MLP neurons of a small language model. Each row is named by its layer, matrix (gate and up: input weights; down: output weights) and neuron, and shows model dimensions 288-479. Each number is 128 + 32 x the weight over its row's rms, rounded and kept within 0 to 255. Numbers have three digits each. A neuron's up and down rows have the sign that makes its largest values positive.
Before each neuron's rows, "fires on" lists the tokens most often at its 100 highest values on Wikipedia text that the model never trained on.

fires on: " from", " |", " From", " of", "===", "From"
L8.gate1302:155121142200118174128059166170093122080137144087144124084050073105143100124105148147141177193133058111141159044126103117059150062122126117152112162095108106125122166153147133158160118146165120143158045096161190096103204095153190135124116114099160049120127150114117114160136199066089120121115158130133133100169069131143108105086097127151109111138143128136183161115177201151139170180191147096129160139123145116160145107116144112097129118138084131106113101161120119117078114148115126104188164120121091132113121162137131160172148165113107157101140148084189130154158149107103144142
L8.up1302:137171081165148102122105122136124125148090083135133201135141099047187123091087121091154152098156115155165108097134066150111111156156118166198185171108120214122129074134138124204102144103097107130153153164126157138136131115149068138141179097155083144180054141129106105153094122071148140069183111160118091165098123149131159101159238162068120131105176150116143118122078170107154111102157123105130135157158194167093110133187128111116100118163123155147156110162087122183112132117133059123082149150184124138150121171139143126154098136133100098096143144096152155125153132118109156159
L8.down1302:141159130146154178090121166113064097138156157127142148091098123101149143103108101118121171121151111138105176132078088072098129118127109137112110170118108187141069107113116141146123216147137142077165100168136184109139120119129110154128232122109059135144074202120136131119126091106106149050197125107206109174127079145105078168183173101048134147156155133144182157130067122136163125104158130141123171107149160150120148096142054056116060166113081137140115118123120099135148123109150112157094131129092127175136100176138089088176099090151127091097128102143108141164173149070146126153

fires on: " |", " mi", " yards"
L8.gate75:165174148089125152077106188106091149117105087167123119138103192185116104206121116136088139121092099151129173134160133109160169115141144134177075158114139112113143112089101102106169163151100168119106129153072127161131106089144182166075189156083121104125169078090089159154076122194105112100115170114094135139172125133179085105128105119135109141157125201169103109107082152076107172117090155114164096169147147108078146061148144179158149131154200154139088091171109104112142135148107167192149130168114105140110094126118133209049197139109145081155144107078190160129125162194105166095
L8.up75:154160155164114092131145138076174106118124138132151120136135125102095136137178146184146146059082098136204130133192134104122151148047124148114083139107139090088142128155070126152195114157069159138120147116089100127122068106129140150173138057140111088135117110103086134185095146114151114108164149099195139043160088096145113192147123112126132210149144120107145180064113125164120134141138124067127111110130088139113183113114157157095063140149165079159136142142123095184115109134074140131132070064169112118155112184171121112115146112160154209144167068170077156147170123153127091080
L8.down75:149126066190166148126105129106135068153127150102116131151170107159134159120118145100107108140085162127209195154150123140159109190142146079116096136134096045173154130152158168174157066209089147151122162127107134107161094153144121103220093132125181126113127100161129134097120111121176110159107133121192170126065132142109111187079175162117176128143138163135194126123162161096149095114103110156148148077096129174082114129120075092103105124127102147168098168100160141174120115140142123092162086143093105147164120109158097114159126099114117182154143160179117113178123108104163120134

fires on: ")", " Canada", " medal", " ("
L5.gate1934:104139088141172124099111104147077131109119109159150112146174126093120102201188116151147143122183116115081092075165131145137131107064147111084176117117128120164136118130149122122152129203162159105107137159152117161123076118147062098111145141146113120150132137110178105105115114135192148174148169167120101154127169148105140132110120124173135173084116137124088121108140120099099161148108080112066107104161196110096117129171091171078092092107141108186134089136146095157089073157042134154131098114118177133080086127113108188180092153162107174093103108058164100127136045129135173114
L5.up1934:123131078109144116143111152158081144151083165042181090193112189159118139099143105132219159138182105079126110165123144090169120105088165164138141125151182154162174172074113110116155126139157140128126101118196117132044093147078099173162142112136117132137173129049153067165088122109140179168172109135124124116200070103142086139081147169195121150108096174127122209086121139117165115094127119112111130106119199087089163128169087156063062182124114119198152109098138123141133101112109158155175068155160112147149075137157140135139069205161145194157172178107149095109120122130098131221
L5.down1934:142081104112109105155134196119090099133101065197098109163136068131136200141098085145110104204104123125158124098133097155146155113122162165193117109192141120150117158156074144121096086095126128131083126079171139112169136107085125124114119148137112120084103219130166104164121090129139206134122150082098159084099146149106161072130111123135141160177101178094121183147135112081168072100083124139157138136144095149123185127120064078148079109098127179098065078085169130140086137114144143141114159105104165144172128122172201146124120084136117100106140204161101063166141152086101145055

fires on: " from", " at", " At", ",", " film"
L5.gate1305:107139094129117155119096117156177114119151133105108107109129121133061168118149140120178109098101183083161141082151120162156116091133099134101105110101111131123086141132102202140104126141136099137118106159143118125140144114133144121129116095075081117163140125125177104112145100144103154159091086098111108057143141106107162123172125146078113123088113166066157118191117130155139138140134143093120134140055152064168164166162163133151134126147091099061040093157204083105148111124102113176085142125108081088184119083123123117076119081165171105121099090127077126088128088135170144107
L5.up1305:112147140127121195138146114121111108117156162061121139147140101119126161125114098108113133154099147116156138151160112093157120054122134151110091121190128196196121070134140114070148099129180083118121106152161141171164086075069097084139176201090119155119149149119108172125193142111079146135073129074166138149168177088111119143134115178090098147176157180152128114097158111165139143103253103148163134201118124072134085159116207056108115162105075079100129109105102072142163128083100140122151106148129146147113147115093137073187090121162154150089098216159137097142152155184122178129
L5.down1305:160158160140136128118092091125139175097083128141122159127153107107132142089100144165132093116162082133142114115188153130170158093136140145157147156108064129117143155122128168068182105101175127105108148139120133169185078132130105135147120188094127141147170161138157149115130155121152105129114122195110137164109099117037086140170121177128097107066160094160112124116161138107123202126114127134078180182114098114131087117182065193104086138103135072064118149147093131135131114119117120123166209150129144135167126136154161145154127117130132164125139088169131146097130089096166058163

fires on: " |", "\n", ";", " (", ")", "-"
L5.gate2024:190113126225160113131127154141145072076108123151156129099163109095134118135124117159084175154126126137099097126098159122117180137116196077099127152065178101129133022073127121148134095214114138132136113148126154081107149112148132103124073143204165081153149107126189125150149114156142117151120171133135133088093162118159115147130165130132133156138176057128099174190114127127140092100124079153144099130180119129105119107162147161110113154148142159139139117123160090102109046080137147198142155180128148120130091141172166206116081112118083166107153148098199113174134109108132128107
L5.up2024:100128134167102056187096148132110083151136159100137107138181115133142176155113115174133162166174120087153124125107165114109137180141139109098118139093153138151149028099135080140136130127154129120085137138174131119084126124109126100157111130157106102160202152163180154122169119164141167141143086149146142116082137151111132130194134124117092153124115112121190165152168092101166004110143074146126143099165163104111100085146066234139103134112144143109134107107168114147095112074158151183073146116120159139109157166099163138131102128148138162123154134103128131183092179088071198119
L5.down2024:109146133054106106167070163045062118215156116127178059149134157141136126131110111125103096191138062135157138130151132129163078149163091157139215133158170109119126213149139120075088168060170122140124122101115100197135106145089094153152169101113087142200105174215128150171107110096115157117154091144091127132126096167119121176121084131125109103105097167123137083072136151152111147143133143127143182107116109138095124168108116151119192116147172140171138102083142130150097175111078088123082189084179070137127167194098153116160139155102142119137140120160138151137111148154085138118

fires on: " that", " what", " |", " which"
L8.gate1168:112134112120185129078107134157148090116106154106092158167117137127119119129116082143165159086146125139160164153133187106138157120105126148092089087172108131080137176093177088101113142102161102120102095090125103074097105107136039111140132173143110136106057118207086157095175105119107127140120197162110125090108127117132121133146104154128127082110124169108100134184177208126116116129098156101129105129161152145128194134170091141163157037063086170157144083097128118162163163153125123130109112115124184154152170122089120127158148136130144172143131132166159089143102107133119156163
L8.up1168:131114114106173144104105103167102197086140136156206141145126136106209112150112097130142123106095119148136102179095127175062113118154083076079094099123147093171119125150216119154159171146147108163117117147083120118132193098107095115152148165098090103121173138090179111135090161133137122085111095067221125133081138135102109145112176125087147171192130119130153118116137122135083148180114111154120170124181062158086111008108104115086136128104173107197108115164138155163172143075116126155132131121166118144120109150115120139134156138126114047095118097076144150179132146143111086149
L8.down1168:089216143158191099145097113166158160091126142143067114139082092102104110103112135132161067143069128143091106112125124101146175105151071119180178121109116152079148131149131136118134165094145146123114103148087133086180117148083123154069147158179158180127130135156121087102095174135122109048123130103042155157095114118147142141137130103130059125148111126196115167133160101127159180151049137113136168105099193099111079149141125104111131082155108119140120098225178094128145117085139187154114134143104103107112077158216147120121156088129155071110119138116128179080153081110162185117

fires on: " at", " from", "ent", "ter", " At"
L8.gate273:139138129124074148142088085099174096120092122141158137135111121108172132131120158123098191109162160130157124107089114145156155146154116160091115189094104195141159106183150123154148131166111109117127158134166174134119149142111124158130120174161090178116181125120095146151146056201125095059113149129089121120201043126125085091122103100140139139162174105092116182099086166095089109166099120146134118179083095115129142120155122128096084115151084104120104138157154128102139086097130122123116130189053129131079154121158166134140099164128155163064083122147118182127079105130072075174
L8.up273:117127162133187169114110075135140131107123128092133116195125100198143112151173130089132132111106104124165141073132157076169172137092124127119176140125109101174090080198139153119140100153067096116101099145132126077117138102172117123124132111115093138117157111128132159144140172125135203127127100151142126146093152113131139130141097083050090148094164161134124087104120133190080165104171152154101184116088087084213082117149106101191096088163098089113146142129142156134191109135104173135125087132088125154099087197123147121137133118186147131130164133146079114133146160119127128148
L8.down273:080140121094100055141064126094149156133104087095108154084128158103136160184129094136160141095115156125131077159097103146117124111114124088135218151095096143112081147084153143128142124120237089175157112205089160146151144124109109171136173128133147186119124119116143173155084149149168147152093065145155200214156056157127162143123100125185066138160108145084139115097148123114113128141118165093149120187130109088138106116134100133130084138153128152115113193211132104107121157183080133084132130159141067141155097121121109114209100150147145118125126128196106185099150117163101134146

fires on: ".", " L"
L5.gate871:099133113131138134128153159135133111093123080148078170085138124106101157087149149098083084182106113168148131093118116061153150081156152126106068093160066160160147128119142153127133137137162147079134133077113136074106146106134142070120154151151134111123153142101112088149135087134119155110109163135111105094184164108107101131192135165161114156158163096084149143136140105120161124178121052127110108087139147096163131093152144101120138127131147128114133144172092080156149085113132035168132134092157143091124165153108125148084135146208097141129162141143162063134057105129163086127
L5.up871:122098095139139114145077151156138147119161115169128133147122143087127082110109149147218103129113150093138144149120124111111109099139084127166151124173082194095142085106144127124131025085109100196089059104113180162113074175062073204112101063135128126105162144117147139162160155104133109093116134174159084155144093154106124105110143139136132166192144094146155120149137146119077117112136098123087131164060131154143154145092142185144106154172101077117071121153069188139095058154117114124204184118162122163131140080069152119127177083101133130147121085133131109132123154127128127121
L5.down871:190098127108112148149141128160137102172097084116144107197167151149162144178157093145126126168081118112115147126163132152104070156096158155124109140142132139154167117129185130158122105151096173119124188133139143116149149083091149195126152135130128109140140154124121133157130178102118143104072072094146176149120133182159135107120125151170129162143153140164157066150140145128150132125080102170146142092134168120168100158122156158175135103199169110132129096130147138156117113184129223073151121120128173109178109090121158124065121186122115102072126138159136175088122123163170168116

fires on: " |", " and", "|", ","
L8.gate1257:136105173177121157119123102139093087152177098149190128100162131138143087150100140132132124146119101082095164115170132125119185082145211104127114126118207161144175109138121118131137143200167177090115078207101197139117156109110092147103146075118123088102146081125124179200100129120162125135134111148133141098161139103221113119130153150205106111155154139156093129120134097151156126161087133102111156117175166085094127130135169088084143090152184120186083127145140131113118091143110155136186135151152145133087129163114128123127146106132134152172079095044140117176142122158111146117
L8.up1257:160112098144089172138192158091107079143132149081128138112075112140123140190151148150179150121148126109124130137133103114157131120128122177133101142119135121136220167085106139140113104119133149105059108178146148117141129134113080102125145132144153116138193134138130179167083141182132109186115099120172112111201118136178132116149155208138108122139139176124124046108129109123213083166099160157115143154123121114126106065179137083117101043131143110149145104105118124075137103169084215173158154069152138152142122184194118126158091158111182189187162150095130131141088137116110122138
L8.down1257:078131064119133116117175134122147130199213183089130159174050108116154150150157158131158094139160143119100144188116150093096116181143087117134153130161158101157174137110089172093077118075126139101090140125162084110153123143167161144123079142100117164113107172129205140130099141173153129161107106117126139130070082120112112149092142146095169152131122119098129057186172122110185155128137109191131136176102049145117136115163105112092102213152142114073128187159148109088134132141124125131107129084145108148170099132133121123204125097106130154151190131177088099096052118107106134156

fires on: " by", " |", " who", " that", " following", " By"
L5.gate1228:103070148066166116146113141111101101071141148153163128102181107097119172086116133144086078129131100142109139116203137133100149099110130075095124084117134160140109224110154094086186166117066170129096130110124186113106164031089077076124216113131111118137110096104154161100115164101151113107187241161077105101163089111101129109170157156194125132117164168096071138097111073161118112141119112109136120121164103127111182100087132159131144102095122125114105127110151139196101116114174140103120123150168151128084104200114143086122123115116139092183165119144175070091149126129116181123
L5.up1228:139167158147091131127170149054095098113139160126168115173151153093132100122074098147130128112157191120150063146085125108137136107136095100164179151150136150113111131091205116125093107148167117095199146180173168134046151121121103084147124139083116123069169156156091168133087130135125115143122122128138139135163123155106129144117135145145121102104115130112050238166156117171039127125136137093107212097138150161148179117092138168106141135138163153181120172115181132164077115130155171101156187149191115125135146098132137067155083058128135088085186116131092138131142139112146125096
L5.down1228:128187129137105124052169095197145123153123178120118077184101158124112140090132133114140090120132173077121164134186097124102157116101146172163099155106132139097171099077134182139074119168164136157145105139111154079131127146163108121148125097107112175131142175076133046118175160121066154131122094038089151126149123163118101148140068090131153084128105077132149184148117190093161255127088155185193129102074133152170105149106101136129078096191140082129090123207184132170143142126108206106110079121089082104119078141153126123118089163109130113128137041115127137092196111131067103142

fires on: " |", " /", " Total"
L5.gate885:140172113156141146124114077156133123133096173099116128141080132147157058112161136095080114110148148102086112126106121166154164121164187121193149126139125087097112145135125052132105082093138169191157145080023135094115135109162158182112087105094121163110103096142105126182092152140100194148104128126120096178166116160064147116166135132114062099114123049128110088094073082148111164098121142097139171131103130122096143098165089146073100099109154146076193114131062149165092150063063122105129134108155113158154098089084130142092162144145091147093156056063160089161145097136097110177
L5.up885:141163155104122113101110135143098134088087153178117155160139155139088124084114153186159139105146091177073113213135144083114170097117138107153111150113126144113085159068089095162116060114122176094099163101107205117152093126191168115110170125112158113182178142147137121122120130123112112066112140175118142190078071152171111136164152141203130145156166116112093169133131092128146124096164159108172150152183098115069140121145141127146059150083153159092205069111174063122065146091156155100150104044144123078139142175141120110160119101157063122160101144082145128170061158129190173102
L5.down885:171135089142156200045137143134141132081121100125118095114149149067123114129089115121183101118180130151083134152098156087110202113124152124112143202117091100070115165061164111084104094084166152145153164099159168129111171129105126149108076137100129132153127120163096115131145105087108168100174105198182117158111137157127089160139109114122093135107106185103142131146111174186061138143157138122154176128184121167058119139064154107090102110106138068087162103141146170124108155071130160103109128158151120138083096117161105100143154138141159097115099152142170111143110161096136142151

fires on: "\n", "-", " (3", " (4", ".", " |"
L8.gate1673:144159180098196128138132103143180192113124113176220151109184137147145128154145144072080153130142148092124094103116146192178172142127128101161138067107098095076111165138113136125120161111151144126157155156159128082123175051134131138103101123151147150127152066133131155175104156131115116041158177164116119111152161106200147101169141124154146198138207117218048138164119164119120102128100134110142082101155163105147124145109134090101166163137118115141142120156134107108125148128141118065188145134139169144087110100108115121103110131122125131179087215135126154168103080149170075133
L8.up1673:117147125120127080180135142201164111123130156115158144118107158082148146156099086042165160143125138152122158078133126165164088137158134121121119122099104148072135116139085148123068109148061137154093165157134158138078157134108184098168159148096214131156153132087092148142066106126113129107143175152135097066157182131128151115140155176132159191123134146180087114193085112124111088159115179134137063092117114144102105111074049112119085134198064113125122085126135157082091134143144130128150097083122116129096149117144157087128134142160136184178138204090124171078164054084137112182
L8.down1673:197152098091127110113148159136104144143139110143116138132131144109136130133105119146169191121135171147077140099114110108127109146208122146136118100196102162142140090140095156159092114143118139120050116130117147089080130130067160135151166130146169151139142136123131107147149136138135165127133123164073098117130195123058142111164111152147130138124117125098112035162120160105162104124190156150162118072135098112155195087123052147141137077103076190109135128167156167185139137150159149131110110094101129131117111107121110100079222156129105135132156220122131130033160071101124121218

fires on: " (", "s", ",", "—"
L5.gate1150:163159119101116113141147186142113176050133096147183116139136120181106114102160107103201111149077132091186062093114142169082121111157192105047163108095083111159093069151082142131133114135180173075137098060072192056165159134128125148121161151097186078117119161105116134127126128183048141184143085106149124168101160123151158090152137071179162082090152116151142156180164158122103140146108073069112117032136135150123134125186167181119100130175206122095119156118191117163167178131139143136091098103124152099130097140153150186133153105140127125135154102189167180139199158076126082065
L5.up1150:134125192153095147160158178084156145113137155122156146139089106118090100152185163132117078107089173170169099133115145140137162140149164168155130109233113127075168103114116117067172065137157154175164102143134106191119137130150096114109079119087141121117089137112123140130129170147130112184134167120141169144129131090150139092148145080169147114117153126144138147084168178100085104100164121121130045098146146150114117179123169148069147154080104032083123101105155093104150129144110121075144129117113093114085120108161153170128152152131120106158152130144125125096143067101089132161
L5.down1150:097151108063077085074140094121132181175140170145125123169205150155182091143183168096142139166112141103104080146181188143137104120120203158114144093135126159139047127151153098169114199138142121115097132153085189120120122091133121176156140122112185089106101143137112082112129125133166127161122083099145090142084098122116132103164141117117129076131131149146196111143116108145165126161108115159168130182118184155127154144140110123115090146102137183133106113165097144109193168138129180135071081157147079111173091168156092199135085124168116132125126130148158214085129104113129099132

fires on: ",", "\n", ";", ":", " as", " \""
L5.gate338:099152120135138120105209148201120170156129112100111158162063154132189180158180062122140129109140130120106110109099098112171117138135157094137088153182145160152115155092118133140094110167133091124184089120101142144133177117136126106094063139112150166089172101107165136125161137121117174112062131083165067132139119114116183127132134171082132121206138114151159178137115117138134101157132112159173190129089115147122109084106165126186157140158158139110213151164156090101075079120175118132152136149166080126085147105137152132100062160098108173144164113107156105151093079131142084127
L5.up338:131121176135097145163179096161156154164136126117114206059182117084078115118080089088153111163145086096126101126075085124032123082072163129144127097144106129072178141173195140111194110174119098145106181080054103092115048127117134115129151112112151195134128122129174113098204088105161122085220124098150163170116110113126119152147159119152132128128171073092115135178181098150140118123105136157118086178137170103140095164124179145101156148149098169139147109176153157092161131082072075082174167134162185182086150166095131137172200105118127108076090145102143103147172087166144138109
L5.down338:118162161130125129158095103112109050107104144160147122144080090121191154073110143133135114166108144155167109155129102131116074158178139098187134103091131115107110157127112119130114091100160122139122158121132131130161149108151151128119129110100107106124140197144091126154116151132145104175110141118087069115101070089163102088133170126154158129207123142172137101149151042111149083201165152130096085137133122109127099119117057136129127144129138085149084132149107110152095145128163191123137179166135110098119183075126123140183153142136126117116123095155106138146175171126154130089

fires on: " |", " Gold", " Silver", " Bronze"
L5.gate643:106089082130171097146156121167112073155105112140143117116242116153146156169134146128147150145181097133073144191133149140126158118109182190121115113169109144049166119103093127144125177203166127098172092152139131142148130088089154128118101163138097122103147094204137131123142110125154115147128168156140107164184113089104147182101102150095156153127097102103108116084088132174169114091141108141092116134103149127109129160159148183094167110081182107151169116132178125089101089080112180142145110101149169193095134123047128134066088140100139128185098160124182132152130097107107132112
L5.up643:156171113122141169117117132129179152098076179080127133069146134126111080128102198104128098027142123138079117083181168128139146107148201087118113126109150103108080136092114145136173100160143132160133127093161151117119123119139093171098141101137152137111114164121088117140129142152148136119158102109149151156123187115107097157193110099168145115106087109118130128118123206184111146154172157096081087146171181146085169159158178189093120083065096143173131128152152174122128145154088183165162126117148129205140162124110118108113122090136154085171130185111167110147127066147114154120
L5.down643:105085134102098093188137192127078079103095106086108059141161124097158189155191155102149108169158135123135187161103183100095119131091119152133120112125125138158177164176140102145130158145164136049143132141183160104194091096136136112112135117084109136120113169112111175129169118111157063152089186129172110175168104078093084147083129145083157159156097120083163130133112062127145136103115080154107153125119144098113097152156132177108156121069119134095161111144115126141128174085142122124124124132160183168147169184081146112153125081101140084173086128222169080209159174141191098131

fires on: " to", " of", " (", "n", " |"
L8.gate1792:132110127133163099125111105163086128066063166161163174151106110126129070127176116119115139083114103127105094125187115171131098139129065149128152126124130135112139099136142122139091165151169173126103104155150147111124119081172106121122129152133115149099125145070120142129139172127191119101192136158141127171155172097143124114144133119134176195133109162210073074121103150171092185086102124069112079098137130136137095093213117094156150083129123112130115066191071161120112141177140036123128120091145089114090131142077151121099087175126095105158152089136174112120130087155099096107
L8.up1792:133149116191136122147090116145118149110069076078093086098111135137084146148123110171172098137157117197162193061107104115122124122082118133115137163146126174118109167107090137101145110102086132169145149094240127127076004164142095125154149129132116186139109166094093105111084135124162146106130172118087095134101149113164116128160132120186108113111117094105100159132158131121199146121169113072094092060121160132140107152155177155137109175174129135145102116139197128140125079068129176090146125068177161138155141184139118119171092139140119152183070114180146115128124128082092116062
L8.down1792:089115133142095109179153147130115123125110104165163127154131154131135165088086156113094106165100092134132164101171142096141075161155115136100099079143124105146193098169155119179191179140086129126123146094102116148171133162124091082146144123163192074111121221085167091179045141110150126162081067113191109151114147147171106121146210146097187155157140103130138128109128117126135068154159137093146081071108165139121095067133125131117109192146146072133125168033084163072104148100188137147119146148153144199163105118133167129210105144135129143145117151114105076099106096067087126114

fires on: " 0", " 1", " |", " goal", " 2", " were"
L8.gate1689:189121134143087130090089058154107134154122081165076117127101131151087122118117037130140123097107098150070134097143155119163187142127118135084087151127129138106182147056150080145107184134093216094131139163123206125122104134080111123100161089125086128162192083100070176084083119126141128148105151102148079149138068108166121136112139075113125147088168140168092170164080138137114096126108095104196116140145145130095200074116165111098088113068174110130017151165105122146132081139123137149151163134154134111121109156173146155133146127091135084107112142156201065182132084135070101101
L8.up1689:152120165130108095125189103121125159133139102124140154155067086150139176161170104156117152032131123169149120168171106150142138100093124161131126175103167107114149148124158077125111140086069148109125165109118134138085108151111121080137182146201146091180098122044120110098173165160073114128155118208136129131148203137117182129129147150132134149092155122089080110129139113168142154055111124160144118161152130234051135109170145201103118095139173104115131129123140148139036109107168122139107085143186138167139148123177112075166061121099132135120183149124153130127126109085070118105
L8.down1689:124122122107114154179166127054141155109107153124119122129128118077179162115166157123120091102088121115142136157173112120139104071119151171128090099101111124191173104154141153139133110158135084165163163108136050120144147182159134113120098194162156153099128150144166067163159133145131102077124150102096154123074120092077173115107169138068136123105106081104178085140167101125142140144128168149164151144070087136096123173080110110144121153176086101159140146174162142148105137150210188133085124123140120204144160181108145106130090185104138143146151115135091099079154148133153089150

fires on: " |", " as", "d", "a"
L8.gate182:132152133161181142072086062147155167111106173183145067164078165136147106140122117102083090119127137110131158077088140154131137103142176145110096128163130133068156154146125170176116163119194141181134090154115146099120124104090105115089160113148133155188132161115116148148137087125064182103136146133064169148136124116133188129109074070160107134063140068153099100071085123167138120106150146082158075131152166151115169159115125124131160111166156113101068129204183098147129111135174130093120144135105172092046127108140127182138150090107125086138153092149183143075122107185139160097
L8.up182:098133044161162092139121129123158160065092158111122121115064168120127157126125131101137080137138096080173165102072130168152065095108155144134158148099111198127143075110113163184086125107141157164147113092154150134064196163099082112139142090143148081100140168154130123077099084126131174089154088109102128091123134118115170117150112100106137180094086128151145154125119122071185115133102054102089118105074152131208146115157146108112105054164142135103107168154206097132076147134108162114168089090147159116122156117172138137131132098108129117087160111139129131126179172136148105147
L8.down182:160086080127128082130145103103135091123099136121138145091109138107103152121155167079167150158144082107164166102104141120130063129093102111108138153128130179152176089109127144152141132067145151177104093122130054160068178134117141143119105116147112102041103156181219141152147106096150140145121138112097142129092150134094152107171110145118142183136121143205122078162209176121189095151144115128107149117095103138175111077167114084179068137119100171151114109082168068177081136139127117134088129124124135169137154161164138140144127079137122141051151152141112071123180150103104071153

fires on: " –", ",", ";", " only", "ly", " ("
L5.gate2047:165076131162184185112071174063126115104081094153158184117096113113143078099131124108174165126111183131085067105115142131114144086165112078111110152118088079111187129071119118110140133194141140086133116058153164118146144149140097100131124075119152130208114111131117078207119105147087101126185139156116121161104090120127111092170134136132084172181131039136119176130077121145160161151161146042062088121137101064089123084156094170071038147172139102126130113155183162120122104108095078093142108160148103115188083142090136158122115153154094179113140094122142154125108122104090090133
L5.up2047:148115163123152141107110151163090156158133161149187145104144067122094140104184155184110170110088112117073078098105113095113107115126092114104163144155132122113062151134123110100111102177184137114175113113167144091115150107119110160129156077159152188139143108142138063124111108124086149116165150162133147144122147193155165167138140140166138091130127091095144156123089167108106143187098168169007042128160165137097152144187150180109172108151127035103159116115107096129152116137122145081119113123121133098156140142145097114127174169150163141109125123134150112128124102127137129133
L5.down2047:103095157072136064144106138164089149163168143123131198093113110086134142122135116130129090117097106097143119105124109118187111155132169184157102120152167139078093095128142160162067101130131150126164211092172140105157134038171122206133133095139111176127105117140130117112142182094103178118093154166161105083152157155105142177125094075114097118213138149115172170049110157096074160121148130140117104051151168168140073195121116125131146080099097093166188082148079096078196098120142119140114135161105139107144103135137095044139164114201178146125108129127117096106176127135162174075

fires on: " |", "a", ".", "o", "la"
L8.gate657:142158179146155097099161104157130124102124128159162120155076128140142070133147118143107150177130128051144138129160145161111181168140147164127020098139128137167093184109118099112120138170138164158103104159154114115153097122140154123066131135167061146200134150137165155085076135124065163169163161116130070091168122144151167101119077087164094103090145127084114123106089156118133081127084135122177111143161144095172173128134087147112162081125081062120152093131130102068157041109065132152150133195172170153080182080130121124152085183123107124133135139153192124169131137123082162161
L8.up657:118170146087121084105114088103151155127124150201125107139050132123072139204154105062164141183117093103142131140173105123104097154113137177109129125116106164168160123162140133139117078088108151126101142100132159104144128078107140063112167193130135168159154159135153091144127097167113112114076137104109154119126190117048121141137082185115225118105134112121148049138136124099154099092129131145161121171088134157129172129113154100053129078146179122098140116111208112103097166132100148074091064062162132178102160133136113132111120159139194107149100131094165147056112132174147095179
L8.down657:133082154131054096121168115155141116106144120154203135115103156129132156123117154098178144138133128121146089130137085059092116132187171128103130132097083121147155102089142077172171065137121124143083123131127160086138136112106187080103143163075151198142117103107167074106139124178128093129106102119127171164112211114096082145194109150095130179069125142130102052121093117136136133091101051092156179139105133145132118147122163126108150099116155086150117158142139161105109190108121133079102127137113139093134185136125169086122136149136120138119146159143147129034119105224118141114

fires on: " |", ":", " II", " of", "."
L5.gate724:140124115118101124158129111152188109091117121119150113154094103124112186180066095136137125125170135156114146136100143142091128150079210150075136093105058145145164118142043144127141104146134142094146128113161160192150151122160149139130128161097116150103191146121146113129170129109125123102045162103158119096171085156114159079114103123123107133103201170195101121156113116126118114093173112120101138081115170193100155137163151080115167135075144137136164153126101093104130135106067125097187139152161158176109143108189166139143022167175104206151198189133070069135135168065169080148
L5.up724:135139127130131117183106146126145131137145112100088106137076104130099108076138160099087160138157145137124076106116117161117106117067126164134127129114108150112089073162114119150148089129101130087155175185102148144054189119117085144126183146122101083121091184101165105104095099115157198150134175154115174155115133179097192201149106173103195124120141195101193168085128130141126116068127153111144110211140104131135146075150162124112100095158204199147095112084148131160125098141105176159143122148095141124151125112107082092115137117143111128123136163113140104152157193151130154153
L5.down724:138145141152059114127141167136076105080111131087124087156186168079069101136127160097188084122150136097164102104087070060129121158156093110133105140121162165148101093127149112155117166080135144134115119159125156123208126114111123097102138092177022124118059121113120163108126111076153125156123148100168176160125151151181092145099145184167195109147142137070225077138046116141102067145134108122154134097146118144135084116095073117099118133141103160106146172045137097177127151087141148174118107136100159103119188146067096081072144138135125103123154097154119122177160174196158096081

fires on: " |", "'", ":"
L5.gate278:074122138098130161129131184223139174093125105127123171143167146159146106124203087098211104094134145111081129138185156108120120078061206114143127092155170134116102108147098102129109147136114119150218106122085105142126154107155163146079127141112121116152116145075149115127134143145151166121138153165109106156173119132104136132177083153106164121153146099163124148104150128140117150157166163124127203122121117111127159160136137130133135132168099170150162052171164116117079111129138136150097139066109078153092132059061123145083136139117126130142067119089218162100083078194088130162
L5.up278:092132195128108102145188149136101165122120075121127187085141159139137063129127168077114124194159153159088186133073141115108144082161123130126125103136120170095142117151134113045119037157074135133113103126097181149123128146137208120141161130105114163150142169113107122087125097127115097110114112130121143142096130119114129081179145105091189156163127108092100133140112086141141118092128165139131126123084199061102139104167149147104106137128098144128130157149146238090093077059075124152133161061101128092130179153165124155127134058102100139168100128156181122170114106195148140137
L5.down278:106197127179122115116107192143137144135049106137092088049128151103142148097130120085133065197170108127145111161124122095115138102130125150136140153095176189089116083162132171115120123106173155196152076124155138141149137117118206103143145149116107150126161150166121131119147146099135126130195163124102141181114081054184164097111131081111206170181152128069181175153145060141123090074107214115088105092131134152104074053166203127154152147092188078131130086085134148103141152126103102136193167133138096114142156151161119087130119162140140147085051131185153105157086158227170149098